Weights of a small GPT-style language model, trained from scratch on English Wikipedia: MLP 1280 SwiGLU, 1076M tokens.
MLP neurons of a small language model. Each row is named by its layer, matrix (down: output weights) and neuron, and shows model dimensions 80-175. Each number is 500 + 40 x the weight over its row's rms, rounded and kept within 0 to 999. Numbers have three digits each. A neuron's up and down rows have the sign that makes its largest values positive.
After each neuron's rows, "raises" lists the tokens whose logits its output raises most directly, leaving later layers aside.

L9.down1125:553456511515493539471505482487565574531536461487520462418503429447456537450393525478473555482485498530480574473497467520502573417463509524506508524500493457471479540499465523497452495558419482548498426512498507459515517512480504572513564536532516523531498476534495479469502467532521471511
raises: "ual", "ually", "raf", "ron", "ura"

L9.down621:477492472535511502392520500465456477543482553444563463484529543537614613481420526531494553539465499533440550418521506442526516512513460551482533457469537484477506531502498528472547498512529463533513479437505479525458523493468552494530435481498422514504480482499542489448501440433539503532
raises: " However", " There", " This", " They", " These"

L5.down438:505489517546491472521565528500543480506586504503503534503477525508542515427504430449454514491586440436475505491409502451516482483519483479482518562440466488445491487427463512504492537447546437467511499554461519508508568554496475582494492455562452515424441506412523419478454529486462419500
raises: " Albums", " albums", " song", " release", " songs"

L12.down383:511520510532549507515516535491448423473435550481566477469471492522522508474480531427482508467548492569530529472519568553440488548590520478484467522503458504484524480547512450459497495414474467489525519516565460420489520468483542460463544495453511424516504462539552393529431454491433496493
raises: " were", " are", " have", " their", "ome"

L4.down1009:519524505517498510530501548503569586525556473515525506542463524529518497487548466555476519424462450401475536470462517535503553500518499525502507537564537504526568457434511497547503515430537503501426484468506429499502571549440491555460474464547460468437381530444529508449505500540498533535
raises: " albums", " album", " movie", " download", " songs"

L10.down1259:484507442552521426472503479496506551501474466474429506365572442489559535476568447479486530515473470508473554527555496566458497479482502479501505489493478489517514539459482514520436490493593513500392476490510476487499555466576514427509471510511476523504456461511433457508484503462489553510
raises: "ably", "ices", "iced", "ice", "ics"

L12.down482:470484482551517421496495475461512517495489493480555526528501477506449461602458459436557519479423466524472493559464542557500460585512506537447498517482517468557441507503505457449446498477452524535528555592488515436524482487528441491585552517480477505557485548498500484499491415461431490485
raises: " were", " are", " each", " have", " leave"

L12.down1161:481580434518476488501529472485478533499535506500538548554508508545515508458507484495546517493564446496473528421500487463462522467550504501561547499474516474518495531494449534509440488518440498470457502552595500413474483540517464476497514552585487470546562529498537506554404515568538465491
raises: " I", " We", " Is", " we", " You"

L4.down110:495541489433543465446462495530485494549488472441540434464503486462512556460493520539479530488467501462471556438518527492405373467495499429499519493494591524503505491445513469524502475467524546492429461518578495512526484586521554478521501575524494548493491479492541559503551544499453576503
raises: " that", " how", " they", " itself", " it"

L12.down662:535530492469421483483503472425487479534475581493531476485582443489500441565427527524486460449496552499497482495474474507489451528499487550458456467570504426497537471482500536517519571442543510445519554525497545461544437512482495499437504416498567528537527481526498485511551461545569491487
raises: " early", " mid", " present", " late", " Middle"

L2.down712:506475601452498580559500482558537527495547535564444556544512552492478564542462471473529560535547449526509505490428549548528469521504534461573457501496478540421501516481507472530484542534503498441501525449485567510462490532539566441480510514539513507514620453460484497521529442508519509535
raises: "al", "ation", "ality", "ally", "ed"

L9.down998:491501482505433547480489483555554545543532559508480519513522503520510601486475412412438553471439481579474427474603466482504509528483501525488468529542473462498541539514540518418489547467455483465487504522548479503530546529506534514466558531553504532427568500447452545473506474502448527550
raises: "ct", "nal", "lex", "hood", "ss"

L9.down890:594480464395429527530581536490479500489485552458531524511507589509545493579570548487506481466469516531582531532524521462538481439586522519572499540417447471525480478546408466511498516467512441498584521502544505495500532497457450541485506529539479488451451504534456489489515417580501532471
raises: "cer", "ber", "pts", "for", "ft"

L2.down878:475475460539478504527511517529514526475563479528526496508447526550558455472462430526480575586490458519490509486488555563547481496491449561453517542406473543440494561454476515545497491473582461486526483506480493516495481418434470526465376492568486490489445526503562530529453486487465498479
raises: " albums", " singer", " Songs", " album", " Albums"

L12.down210:517424538524449486486471473542457532495460421460508444484484522526495493547500511517546491492435548397490477547564459552481556480501450565425412550552483517542474476525472551485448574602490497564518491465552526491479488479461497493515499446490538418480445528484482486527446562495502487500
raises: " way", " final", " last", "se", " first"

L10.down630:527526460427473505482494499479448504459502543512565502521494479506445537500444521489532499492493446509490548559449514495506495593469447527473572434526467519565429509414602521509526477447407494552545515475524484491496480526479483535521514548461499519550533522435471529525556553441514532451
raises: "ian", "ians", "man", "men", "isher"

L5.down509:490463477572503546478529449525502516481513610548550466526539468525468520491532496514424545517513502527478465587452500486510561471531472463516538467486468529491506545466528490530474504527561470410523519518494573523456511522488482445532488511530453489506396534480488541530550471468486543517
raises: " composer", " music", " musician", " guitar", " Music"

L10.down1162:428604485483516534510564425512543505512468419491489553493443484483516448543534469518448539508505501513473554459518576478520598493515483569464540473638417480510504449558496516511498595551540483544468517401499578518485411537508471488456482492526573538492564572525484419473495515485481483523
raises: "IT", "ET", "EN", "ER", "IC"

L12.down565:472453527479571472441456503501491525486486520474502540397521504468468491520521451489448453471507498498519599504545526506522511578592541471608515505490521451505496473402530458490540447524624503538512569576555534506491501582440485511549594507470451448534544493462507496455526462477523521507
raises: "ably", "izes", "ify", "ize", "ises"

L9.down769:502493502532530533508485409548504552444489479504503529458410403513549448546465510527557496477478497525565481558547567473518441463496521533541489509495484499451566486495494535478512504542563523449533578443485430482466444496520488441539506549415499505521553528523506502539483565573492532488
raises: "ments", "ment", "anton", "cing", "gen"

L9.down1245:504499531478514506512492481555454466574534478497538532516482535520561504519467544498478447514535432550542532491542474487506485485543448446512546477467522559535484495448435507492530481521451554555563483456481434468549460499497532530433574476551523579526527545534522505507507441445461493483
raises: " they", " it", " there", " these", "Personal"

L10.down905:521484477519515516499417507471550490513459553534475459506528542506579479514537491442540564481553499509506476527591466500466469504540453558513529444530527453526508444421471449420508513429531478502535556530463492527516477476442593537468432517490509480493476505538486499566497543457486508383
raises: "enced", "ral", "ences", " to", " back"

L10.down1063:480512514427506500517442434550477512549539568559492482516600411498471464552526543430480503437566425561485520448452520462506443508538478505521511400547516443469459490446514544467568556517486430412485479498431420572528407504560445490467534543490554543516560433447456481435565524477516495433
raises: "ans", "x", "an", "ux", "als"

L2.down147:498466531505531513491531554523509406491480473517456463453553463545551454526537533495453501416548471523558526455498576472480422528474522516510500497498433555507441485431480385534507509456505495496480498488490512436522530490502462527442511504450525438525476489492480520521536465532517531506
raises: "enced", "ential", "ences", " to", "iac"

L12.down1257:460556471544493505521455534515523469419511453426541477491537479496500550509479516506416543553542510442494487487503469587549526463488509489453518485521513519469456517485515490525486505500575483472531469548441446506499471509510458518547497495417451525535498453519491479514463576476405509564
raises: "ory", "ures", "ively", "ives", "ive"